{"head_dim": 32, "rope_fraction": 0.75, "tie_word_embeddings": true, "optimizer": "adam_variant", "lr_head": 0.00723, "final_lr_fraction": 0.0, "batch_tokens": 131072, "z_loss": 0.0001, "dataset": "wikipedia_en"}
MLP neurons of a small language model. Each row is named by its layer, matrix (down: output weights) and neuron, and shows model dimensions 224-319. Each number is 128 + 24 x the weight over its row's rms, rounded and kept within 0 to 255. Numbers have three digits each. A neuron's up and down rows have the sign that makes its largest values positive.
After each neuron's rows, "fires before" lists the tokens most often just after its 100 highest values on Wikipedia text that the model never trained on.

L17.down598:154122117142098113124148119137090140147088132118122128168090160110149149127139136127141145104112114112153078159135139150173160104137143102120093145137161139151147133118143104110124147153178159150130100165173113124105182110123153185102115153148141135126117139135122140123163126143105089103
fires before: "\n", "\n\n"

L17.down308:152121128150133138099102090137119130120104124141135123175105140140114097153111116135116146131130112104157097135146122124154141156138100122133108106124113120147162157098143152124096128156133091138130129140104167121137156114133135102185090117131123151127129177122122096126225115146158084105
fires before: "\n", "\n\n"

L8.down140:111111109155170140115124108112131114142135122104104121167133135177127162142138159138126110185095150121156100086141131119091181151069152124101144135089127117119120132157131140118138143119151160129134153172146114128104129117160149154132139137154165152112102174133121151118126091098122121112
fires before: "202", "199", "201", "200", "198", "194"

L5.down494:108174151129165123090117129097157099145117106136101137137115123143142115162119121103128100149109127161144082111152087119128120125126121147136131121133152152134125104106113103127140134118132145106126143119134120076188162157135134128145118134125110134129104149138091148123215152169164135106
fires before: ", ", ". ", ".", ": "

L18.down75:141075178146116107108159106185114125129153110109104136150151156117074126126141144133129111125122143155138111127117131106121128156146105145151126110129176109117111135102136131115131128144131121129133094179117153128085120128136105110130125123111112134147107114065138161137122143146145132129
fires before: ".", "| ", "–"

L10.down808:130109126132104153137122102141122107148088145157159117141108150097134146123173078116111111139130138148139180103095132121138150114164119131142131126128159107155124147180178141113102148131124153153154118162150136121074073106129117157122137204167135163140137130142145109111133111144114128122
fires before: "\n\n", "\n", "."

L8.down117:138120139141138139140121092154096117107119122116137117157157165130102116164088103125110101142147133146080118136112120136115158163129140106118113093132117109107092073141124111147158140118102108132103114132121118118119116127128130151122157179171152166135148116114129110121096104102086112121
fires before: "of ", "to ", "| ", "from ", "in ", "with "

L5.down717:122145110107126155120113139134093124108134153119106161125152128114130137169126121103153116133117132149091115172121123066116135117121120144160133127153149181111103134134091142115122142133101144130120141099133095125143103168126156119125134139112129150130171143099094180114211160135145104103
fires before: "| ", "|", ")", "ter "

L5.down117:110140088132161141137122125126118142090114113106143125128127118132102123153105098189136085099140142116135134117150120149157106126118116172144098094154138174134121109101123096119170096152146109076116126113101117087142117136169137112083161108155169141119123115155178119121187107141112134173
fires before: "–", "of ", "."

L9.down149:126154143111148107144100121176135158100125114105089125127125120095141085139148123146157108132140116148106109119141092190079106129133109138108131098164152158080115160142116163112093142145123105120107164149132108137137119067128087102154110111099117107139106140137075084135190128123103163114
fires before: ", ", ". ", ": ", "\n"

L6.down498:183103161143147121135104120123135128119152076108164128128130127116141153124144141129110135142096140161090152109123169117121153133083150151124110118135083167126144165160150159095087106143124144150138124097100134158131133110095104118120121119153142125127119156170124112119133141110094082135
fires before: "201", "202", "199", "200"

L8.down173:138141116127124155142102100090140122124132088140134106125166133119163123119140093100154121135114129113157131148079141092112127105152115114159115101178120104110127128113164166117132161144112123130093113109124095086134126155119100148167143063151102076093178129126119138136158130106149123125
fires before: "of ", "| ", "in ", "to "

L17.down211:127142158087105108112086135123113126128071140119154160146145152164126158138131153187164139112119111118153096114132131135178151127104128165089126112116130146166129160096160112137142128086116159168132101145132118098115169122110123147110159122135138077153096135142138136119214121126134141104
fires before: "\n\n", "===", "==", "\n", "=== ", "in "

L7.down49:101141076150147115141150135181123121084126148118132092157132148102114133130133137095144121139121169097159176118110120151126094175124079107109140143079134134169137149127122147106158145114105118125158147104133121125109096136107138137139182116165148163133138097181139163167150103150106105126
fires before: ", ", ". ", "-", "'", "\n"

L12.down231:127142149171111105142153094125120102103123152136127135119135137167175136112134145098127098120154110108117148114120082113135115119137159119109133116179092142154134152109120102131112147183143118145094144186113109108118161153126117112145154142120108122103102176154129131129212133127105136158
fires before: ", ", ". ", "."

L9.down592:169136136124144128098088141121116160116096110118102149118096113102101132157127141125137124112127130126113112106163111139146167128178110133140125127126121156130144156111124132141097090087141146139116111155172131126094149153117114149168131106187123127144135093178141118177215146097089145171
fires before: "\n", "\n\n"

L8.down549:175179147127118134190147130120136088097178094133133131159120147134100125136121144113098153112111127137111113134156147131106101165100140148084071130151118141150110133128125126159122124114141111131114111149113197132095147154133145140125130123112125125127104126110146121140243153145083151166
fires before: "\n", "\n\n"

L9.down174:112115117137127121115130102131131150164154146121172120145100136133133139190142094144132111126133140116146154094112127102137115147137104133145117123108114136166151188174078084086113176089094123087142127137125131154134110086178100096114138130141110095129123081137123155135044147134129132152
fires before: ", ", ". ", "ers", "'", ".", "-"

L8.down516:084138110122113133138110119124117119107154147132141111173116109116104144149143127099133093178094097110122104125156140131171100137134135109128120137130100127146122157143123181098079128096167093140090125142109137081116131148158132154142165113156131155143092163083114149134146100092107110136
fires before: "| ", "|"

L13.down452:076106094150130122112102107129127135129106113164184150089101129109137132125180098109132172130157093149120084152110113065122116141114120140134109151138136128134113148126133122095102121085130138128163126165128109089140134145151084121121117132124146165110094160135139120160190141148112154120
fires before: "\n", "\n\n", "|", "| "

L17.down96:127237096162149130150126145112133121104112122149116143097116147150138105106118119138138144125127113138176130135106135146154146120087134147096091111120127160110152116104118114136121140140140120115100110166140132131144161118125175135179141143127118123119134156135136136136255151110109145137
fires before: "| ", "The ", "In ", "He "

L17.down113:136110160104094119111142104127124161108182086126164125156151116119114156115150103125110111152165120157097131129139145127116145110136126088143130124132135114147127116134160143169094092128126097165153126169110113116139116151146109117124116118127108123133154062141113154148186125107118124136
fires before: "|", "| ", "% ", "s", ", ", "New "

L17.down566:105080153131146166128123145112106136155141098090130112122145170123116120152158101154107140115115122112128158173103095105160142109128128098135102125150138103172160166121114129133129136104144122137139098126148156121155142090143119101180118079104147110160120129113118130157225127133175158181
fires before: "(", "| ", "\n", ", "

L6.down40:124149146096170141144121157104092137094127134103163090123134103116099112099170156108146172107162124114166128087117166088125116134117160172111105107080127121145115106114166103128117126146132132152119128127120125100104145172141133126143097109168106107128117118151147165156157127164159135130
fires before: "| "

L13.down198:104145109112132138129120140123099129127132119110134135138104144117108126131162095145107140135107143110110092130175097127112163118127079112136116131185126150132179137117138123089129112160188128080128123141138086092161118131099105124112163101147133121167123183093165135094160100097108085129
fires before: "|", "| "

L13.down726:098098125123118093187144122175140125131060138110104090135142122121155126115106170170111114154145140099179143107137140096115130154136174110092077104093170143144133134148136188101126151116164169143154144111115138129139151096130129140133140132145135161143114149097105155135183125140143136121
fires before: ", ", ". ", ".", "==", "-"

L10.down414:164132158101128115168128125118127148136151139132118113078129115135123110171106129109120113140135105160124141177067081142112156116134149103148132139184172142123130082108107145126126124119093183155121103158137109125192129073160121121138156129129117128137091173106108106085185144141110163137
fires before: ", ", "| ", "\n"

L9.down93:068123208130179148121148082172115103141155132137093146132086163106133117123129145180142144150117113192132123117151147142132132112090130144135154132112158162149184140116129117149081132152128171122077122156134115154101149156139114106131111164128164137113137147129122062095128181124134150168
fires before: ", ", ". ", "of ", ".", "'", "and "

L18.down406:095106137106148104091120152110172159090121136137118079125146133139120122157111110158153131110142117109129100153148140123094169150140140164120150129115080120129105091120165077114075119151130192157096142092148142112139146142113128141150166147096123153128121099149149172171134106096101154153
fires before: "==", "of ", "by ", "and "

L9.down385:103145167134131135110117139143173182097138145113132112111066098074133107125144111126115100133133167161140111088137112152135102140131096094159131101127110162142112090135072118124108138109142119087178112137101110137146126112159129144134138121118113125109128174137131143139169138148112151117
fires before: ". ", ", ", "'", ".", "| "

L6.down333:137139086152072119152161064123130118117127087102118100137123127108090105135140155147114096149109130093166119139097097138148076134199117144148135118143109142156157144135127104135089158097147129123103111125132148098103130122096101140155136156143169172109069094137151176118141135115111112109
fires before: ", ", ". ", ".", "of "

L4.down304:164161158119106119157103100116163081153126171116160115111088119122136106140130127121106125134120139125168127131148077156113129134119075151151126133200150155141094113105168125159074133155127135130121124153109160120086126113117130110140112084139147186122111099150126111129215097151157095125
fires before: "\n\n", "\n"

L13.down193:162154122126133166118110126132105162113112134090126105090153195135109100140081116137142099131130141143156125130121122158158170167130119108084128085097144142135108108101129142116126137135126110179143145119105104130123119122146130098111101144144108121106123105130154090136219177109174146114
fires before: "s "

L10.down579:145107125119128124147102145128126143089090138189125148110138158125135070104103125163142146103151126161135124119108150100153128135143091106124139104168080094121131147106145092093140095131153161126127114138149094120155143131131130107140135166123142147104093185076107166165167078113149114148
fires before: "\n", "\n\n", "by ", "in ", "the ", "on "

L10.down699:141132128095126145117121140163159164144139140115167141160121127106175143122128146149105151096156150145119136142124136131158136126087147132146139129121166109126120141136109173128176117158144109125109154131128148128122139086134138106130129140136112130139134120160152167142163154100126099106
fires before: "| ", "of ", ": ", "–", ", "

L18.down485:110086111109118138120104125158124103120112149112116108145130128091130138161158144149091139167158122097125114080123110098130170175123103106142099114145102118088159147099108131126153136159135121113131098084124128105126120123139112130133142157136139174104116088108147132120152148097123129099
fires before: "of ", "to ", "for "

L10.down64:092163140128081134116120101104125129134154122121151129117135133106129125113140139137094088131140108119144111125131081114190138135141086103117161170117127127160157183148124123122129166150158137122124140099127127059124138141107161080149152133126125110138112161118092177112129082088122128106
fires before: ", ", ". ", "==", ": ", "\n", "."

L12.down620:106200170106154127146135159121070134123172108156132130133174101124108135113105130102106067132087131118116110153084116122139134144101138142124149159122146103121144112159077111178120129156130128167098162162144104141143137077120157100144169113134135148122152111115141102131158147122150122126
fires before: "| "

L17.down625:132090114096139136100128125147139108100134136121154136125161124130130131165125133119131130156150109104157080146127112155103108099170058120128140083099116167120121103105127132134112122087111131127136064183170107130108135132125132057074168143108125162131123144125099109139184124098145107128
fires before: "| ", "to ", "(#", "and ", "by ", "– "

L13.down621:146071150104109145154131176163104125158118126151115113142083185112123117125078109131131117091120124124128120131114099153133163152137096110138114128150108104104122102123143119115106156130119136117116154056108145126123191085142174141162143107205111130112134097122102090148117144102178152142
fires before: "to ", "of ", ", ", "==", ". ", "for "

L18.down473:103136122166131152143087126092165166099129116136097133180140125119134152125122096157124098135123088130159123106150083120125129134119156140115111168177133126141170137164168091163143082096163177146114123112129152091120176157158153128139182150106166166101083149100100150100154105147160132129
fires before: ": ", "| ", "°"

L17.down457:140170113117151150131099117149128136098103121166119113098122101156114119123162122129141132088148102129151121127149136142129148163144098116122153118097138166109101122098140123165108148134137099124096161201094116177108148144095137107129151151149106123123139163132135084160228129151125122096
fires before: "\n", "\n\n"

L12.down390:091150137136116171126115063069125098157116103142101138118119168093083141143167105175159158137151107163142100139112150121109082131144100183121115140141142131098113142142118119122114117119115160111105149167134111119138136118157112097118125116137146150108093117132138096198100120146109145113
fires before: "\n", "\n\n", "\"; ", "\n "

L7.down668:112135105128145162150119094109170082151116127080124129103148119128093138114115153118097109124125149121141143123129146114135210125082133141121154139106135116081114139144147127153122157170139136126147114157079144161104143130119135122123101098129132140149107125090131142139075133112143125086
fires before: "202", "201", "199", "192"

L10.down15:127090158168129160118119099137120084159136146183119119111136142117097113156110142115124109092127138137129165127125124134100167127135085115127157139170127143147121155152130102150128148117129160145142101156164163152117126147084116144109107149146173138142154127149155043130144111130089150142
fires before: ", ", ". ", ".", "'"

L4.down188:108102106126134152112134120122135142129151138139115097136114134122171140164142122110116071143117085129150133137130112139165157153161102102116121141165153151142122122132138125102119153178139118097123103114110124154134165145155109114194147145130126139127130092174159117114170154157104115082
fires before: "s ", "t "

L4.down440:131137107120121089118115132123087138108147127132098131115165139159098148108104140069124148134094104124129114148144078182111150160101139095132096125125166140150155179171147107109104114158119109148146146135094139114126140141111105111142162154118135115130077171130134120109110115155186124090
fires before: ", ", ". ", "."

L17.down410:112131118150130113155176129129114122116147064123148172108117111129093112155149111104149069168088127112110117129117175104140132160126098119146146127116097110146113129135116097124124135139139105090136129180119161163159184154164131051124127114135078114119120126132151185112199165131159106112
fires before: "\n", ".", " ", "| ", "|", "–"

L17.down224:144107101151107129110169156223126115106127115137154136154145095123116144135128135110123089169134170109127120136140138120149077133101111129142107085134147123138122109104121124121134153133100136131121116143125121134147097151149175070121131138164116101089120101103094110138084164168190122144
fires before: "| ", "the "

L7.down443:153147135143139163129100143128153119088107097116082111123112117144133174121153149134136090116145139135147149117173102133127168133127103131138105118156139184135097133128133135085156126159107133116106103107104147101151103143127079122164111117129179100144118111133162163117155131134131110145
fires before: ", ", ". ", ")", ".", ": "

L5.down341:138097165143115136115129116120104120144145136120116105090116156131094104131132123114163128174121155121118165098156129109082145101147105097105128158144137165133191112146138143120106155121116113138113149100139131173135142126111109135101144087072153170129132129121081087108134121169105122170
fires before: ", ", ". ", ".", "'"

L8.down723:137123107076173185148167140123113100134181130155157122137093148109098137146129118128143153125111115098128145145157140155098165105129114120117090191109127145176143135145119116123121145110104097115139126134165105161149139106127129099173091155088134130159117130150075138108103131117121098181
fires before: ", ", ". ", "."

L17.down580:120136160116150126149181104152082125140117070129158141105085157135100139117120095125133135083077122140110164151081131109133128162140155133132129122114118077135083093140129095131150143150150100170159120125143111174117098106133151127142140112173067150130107164107085103125177153101146145106
fires before: "| ", ") ", "in ", ")", "round "

L17.down323:134130089088119126141132132132132113102155126096149114146113146079162160162130149127107117127159112110119115150145134109120125134130149106173084114136124141145102142118164178145124107099124116125125157246129134143129122165174161097116122109143112119156128150171158069121216094127137125112
fires before: "of ", "in ", "for ", "to ", "\n", "| "

L5.down305:121127095147094107138123111118114142135145157119098128123154118137142124162123144125129133151112119118168114123133100097095117096142110138137095144095157180112148126125140143118146144192123166083128126084158137174113128115155113115151098155141126148113133103137134143091231092131165125153
fires before: "| ", "(", "|", "–"

L9.down274:111103138114155146102100117116152140117125148189142114116100110142123152178149062131126159147181101150159127135124114140147129115127083132173127142130129134154133158127132137135107098085115129108118174168129122166151125151175093114124127104167131157152164163128123128158102092163133110110
fires before: "\n", "\n\n"

L17.down651:115106127118132100129153124154150111139140100162146110144138146110119128172127079120104103139124134175135132175144114074137170134124139103161093116120142136158144129138149108156134106171107122158091099093172149147136147161143072162116109138191125137129164148150138132152091138084115120124
fires before: "==", "and ", "===", "of "

L12.down39:122103111157147138123180127111142125175117162101161106144096146127126138196120107124161101112124106105127143099117142119146124115119084170150114128120110133174138157153111097079136166139136118104117154127150145124108108078119090127110129098142094109122134040115098128141042125113140083120
fires before: ", ", ". ", ".", "'"

L5.down306:146109128161166158100128095088102096132134106114180153178096151140093168147159172103136111164113116113103098139107170138095159099099119098134099118120130116155161155158145164108146141130116113085122110108084109170128154112122135146125114123150131108120108106138139124122042103117140099126
fires before: ". ", ", ", ".", "| ", "of "

L12.down780:089089087144114104145131130160153108169130130161136143124098098112136137105135067113135129140131101142125116119122138138138178146167100146135133105132154158127141145111099126134149109136122080108102106116145091121107125125154143143152127049150098136168147161142133156092139131120101105107
fires before: "s ", "\n", "\n\n"

L10.down70:128117137124169132104085092112109135124089137140158099150140142096098088151136147117148105097161102099147104101126103153099116139139080109128144124136135151173117122125133103144144100135126112138168128157086134098114113135145117116106126099076082097106082135099101110157140107168131106143
fires before: ", ", ". ", "\n", "'", "."

L8.down559:137107127116136123131116152174128137133128090140199105131135111181122098170126101120133131145129133129113083108153154141139082105110142148178122100140121115111150117148121098131154111106140180119117126142124129129162136120091133110129117108132134125135140123150139135151147141125132128128
fires before: "| ", "|"

L5.down22:092160114095126116136101109106078133130125117103091107150158177112116140114126124126082134161134079109155080122167114118115123118081134118139165119132105113146118082124153114156136093149132136131094116097114156154131148147122151106170139135135155086138088156154125151123091104191129155139
fires before: "| ", "\"", "SVK "

L13.down767:114145120112133110135120153113088096112142145118138128073075175099128142161144127111136123128162128105156106138155118133140142112147117082129110141132121108136143105131146093104119097109132092137086138140122102121164125129111120174129088116121117131121103144140208133119231151088131090173
fires before: "s ", "| "

L13.down299:114109124138116154153157108132157146126117131119168122068115137132118107153175142104133140123113155134123137080134135116123114118124126158091099121118156135159155110151140152152154143205114091148105131162100164143164120154077160127145137118168151083151095122143141142134137138146178139116
fires before: "| ", "-", "mil"

L13.down413:128146079160127136134064117157132143107142129139159090143105123144162136124103080118145141124203136096121172112109118149169089139106105120134132081154148170120099137088143144099123063174132138117101110070134103116111115127146096138159123118171105099149150118163144139099171171108107117127
fires before: "- ", "978", "of "

L6.down738:115089154119122122135139132119076123117141148118128121156192154140134099135140142124116138099148120077099119119098115112119130104164120085124145133092140126125095114172133129137137114177115158188165090109120116180131153169101130156109073124084151127106180111106104161109206140128161146140
fires before: "| ", "|", "and "

L18.down87:118180119104149078156174139105171102133115137102112106142158102136098121111160101151092128105120115099155138169207135077166151126120140140141102150084085126130127152159123081097136108132152193097108186190098102130174116138142118151114120120103120164138112181112095116121075143133130125082
fires before: "(", "is ", "born ", "was ", "election"

L17.down130:072143143135143122127131115122121100118110106127192100109140147136114083128128131142102140120122118143113128171099110141111162146129119103145121078152137143163150140102116138105124121194102136157099158152156145156195146160098131149164165128142100158081150142143144167105112119142144166128
fires before: "of ", "and ", "in ", "to ", "for ", "as "

L17.down99:154161113138127113100150133148133123116134115159145145149067120134114118117148123155141147114138128108132134148160172123125109135118148162102152127113103130117097115130137131168103121145135142174107140135092118089150133115121113139156124126119115172127104169161157144147254090147106117124
fires before: "\n", "\n\n"

L9.down159:146132131136127143138108127139145121087067107113090100101141173145117129086129111112159138116144118162110126132091100123135117161102134098125109102131126169141083160134135119131147145126114198119093120133099122114114092130137108120122136128120119120145134135170200099141144144130116142162
fires before: "| ", ", ", "\n"

L6.down542:109145118093113125095112171129126146145159127134169124129121104154119168197116144097141111155118131162159138109110102126141167103117124111144102099127132178128115104126137121165131093148109108109145142129144149140105181139152135145108153112103125136144171115147146097142169127143130131183
fires before: "| ", "of ", "|"

L13.down583:148145111112171132158123175154136087150131136170163111123100107127134143126112140114150131115171114145117147120145112124117163148084158123112121137164112183116151129114091149129111122146141101126129100153151137144106140159122158120085130139141096111125113100124145112152149183091135151152
fires before: "\n", "\n\n"

L12.down413:138169072159152150140110165087082134091107164114112102181144127111144112122111139105136116131120115105135128100150101144118156131140112123122124159136113140122123139138124136135130137081118069089124142113156096124102156108154140120120099144133079122154170151176127140147171120123106098107
fires before: "-", ", ", "–"

L17.down415:124133127126109123118157105145126145128142109091161132152121112083079134163130091112108100153113120131126099164114158118096151161155114092195143096125109109122102137140139150107144127175134134120135128183143114169141157150131124069095117150137091142134125139138134184098183131157123158086
fires before: "| ", "; ", "://", ".", "—; "

L12.down750:119168163112155139153152145147125090142125122133141117105160120143143124162092150113115115105096147133142124124206133181126142122117108132095077158154122155132108132097090093164098112132102086145107112121119154119088139104105164150143102159115182172122128143112149118110213144151103130140
fires before: "\n", "\n\n", "In "

L17.down469:132181117092119125156121129144109154114103176111126142101142155117174113141112133151116165102162111123141127115119108129126128130116132132133154135101120158106107184144111123098098119131072094098123124087112108138115168096131165138160138130117137135093167186124097166131242155129142120179
fires before: "\n", "\n\n", "| "

L18.down636:115131118136097119129120108138130123162106133111118117124133168154165143128129087138135117148141134149120134068124150139162128163062108143116150127137122100134171116121154112111113102110113155147115120078160097112102138144137112132116125172130140158108148175151110120129149120119125156154
fires before: "-", "'", "', ", "' ", "–"

L12.down338:089158207123104118115101114130126139089103182095106123119109136168139152126150149149127134090151155115152126124147137137131123096141102156115156140138142124120122142151178126142134096196102122083159145190119098139106152139189099128111169159133125151186083140194146106118173170116155147156
fires before: ", ", "'", "\n", ". ", ") "

L10.down188:131127123158151098108099112146110162093173131142109155130153121111111115119143153136139111109144076122163119152136104136113126151169132107115138153110165171144144115147122086124116137168121142140129128096113116122120120149140084094134153134118095156126141125148150129150118163141103118141
fires before: ", ", ". ", "==", "of ", "s"

L7.down17:124111130135125151177142115133142146101157162121139127136119122128125102132168098135152110119153128155064125148148110124119145104145082140074193126130100140146134119129148128142104175157134140121120138146135140109153091090156113163132160154112138117126129082159092133126186161117163162155
fires before: ", ", ". ", ".", "\n"

L13.down551:150093096136128140113099155154164118189100166075113137156157137121161155128126108121139147139164115145155084143128111144125141172140125110146146174108159148099145150185154127164135144073140126148148127129101138078128130091121130140106118149113112121088139081128117157133091122109141157152
fires before: "s ", "C"

L8.down226:095132137089130119170172141152083125122132107157113152103148142129109112113160107145124119139121174127102093126149116129164117152152129095157110139103150143107117114128165134124178112134113152161094154177135098121145182109147142108145143105160124134112090155153109089113177137112106113140
fires before: "| ", "|", "("

L9.down536:135154118117141105118131120115128120129098103134100086077133142135094146124197135156161080095130139143171140126140104152088081136132136106157121150151125112127133172109110101105120122116131157112122104140095119113121090181112101132146102126100063144114145129127119145136140133117143116111
fires before: "\n", ", ", ". ", "of "

L8.down608:137158122143097130099124082112149117167141113107116108089102115138118125162165163130144129136131136118131127108158115110186150122139060145157117116114164102113161149082146087144122134111085146110109132148106121135132131144092121181178113129116145153137114171131133130120132155148158112113
fires before: ", ", ". ", "\n", "-", ") ", "."

L10.down111:146136143155116123116127155141134144123104147146123164119111101136153143141062158143154107126113108112155135137143117085132109125179077090123087095122103126086120107163152155110183133128169161144151126190123126142148122149210093129113109119116176155122126124106077142134118128109129174143
fires before: "\n", "\n\n"

L9.down829:112135121142114197120140152140148151119136147190118126170135143112079149149137135104126106144098136093144123108141116123141147114119081100115140134108148149130147118142109161154092113180095128111113123186137126168118124144093116139137117107126132122090148124151117128116217126140105133117
fires before: ", ", ". ", ".", "-", ": "

L12.down348:120187184161114135126121093142102101136133151167142150107103139134129119096093125106120146153109095113167128134157139132104193142116083141125119142118105149167127199143160125119107109098129118127103161109117103144094122109170111138154124133171189096122159113152108120103162115120146162123
fires before: ", ", ". ", ".", "'", ") "

L17.down668:132134119107140129088127092121116123111153172140133122124086110127134133146174123132136140093131107118114095126131118128134142146132137151117107095127159156112114109139117126120099124089140066094139108109121107106138140142146106114143114100130133149155123181142177149151172153126129110104
fires before: "\n", "\n\n", "| ", ". "

L13.down628:148137130174136152139108138134136116126104138147151124146125108116093152126096113160177083160128132110078156140155112106152176163145120134127141114096097122153078161140163125150132096158124132133110138153118131145119146131157075182107172130159137121116126139155119096098189137097173087119
fires before: ", ", "that ", "\"", "of ", "the ", "'"

L13.down644:083150128117129130105137129135127159081099120136120174121106109100141120104103140141118115109177123125155146082168122118118120143112160108119161072146173148091132164088156154095126095129137136105144147165159088130127164145130140148081122168125142133095117109126091123158190132152149131150
fires before: "to ", "on ", "in ", "back ", "at ", "into "

L5.down391:110152128165094145137175099122147135121155131142137160128141116132119092136113087184092160146146139155146109145137131119088118128107124117148157100088145152116111128144151096080112168140096118153114114145096152129123132114147126135110142114157134154124109121133130143143065150092117175114
fires before: ", ", ". ", ".", "("

L7.down131:129111109113140156132111135111142131147101153120121154119130104149136201153153122152105082072100133149141174137159118117133164118118075110179158142145194110127105106167124116105123161109161127201143155160088134100135095144109146106167133111162126112133191116124141130110127108131113124105
fires before: "s ", "–", "of ", "to "

L18.down128:147108164133138127108137137153106158082115132136103095123136124107163120127111108109117118118130144167103120131103128124144113178121122119099123135152105118134161053146135071124133089163117154145145152128159110118128157134122166129151107140114163131113138159086105150104110174148162174114
fires before: "'", "', ", "' ", "% "

L6.down116:080111147114169149117123075158143138118123116091134124111108081141116123108103149116159135166136114134118144153169113117156112117161123131118160100136115133117119122124122114104140149144130104103156111109090123131132145106101129134165132103110086108130115120104101136087132091134111179132
fires before: ", ", ". ", ".", "\n"

L5.down605:133123131155156147145141072127132127131162110122173151143127140131138146173141128122099170148098149126136147111141119142119184131096114128137112124152102118155166139167138115162133181092107089146133145170128132125130148118142088126164119142119129174125040124087162179109000096108124122137
fires before: ", ", ". ", ".", ")", "; "

L8.down74:149107085115106150131124091105112143131107166138097154100132137157112154110122145155091106169097133168120111179143197076155119138135143122162120085092111097141140107075080144123166125108123098126165131132145109133153150137103151072137158139103132074144148119114128143143187143107146110116
fires before: "| ", "|"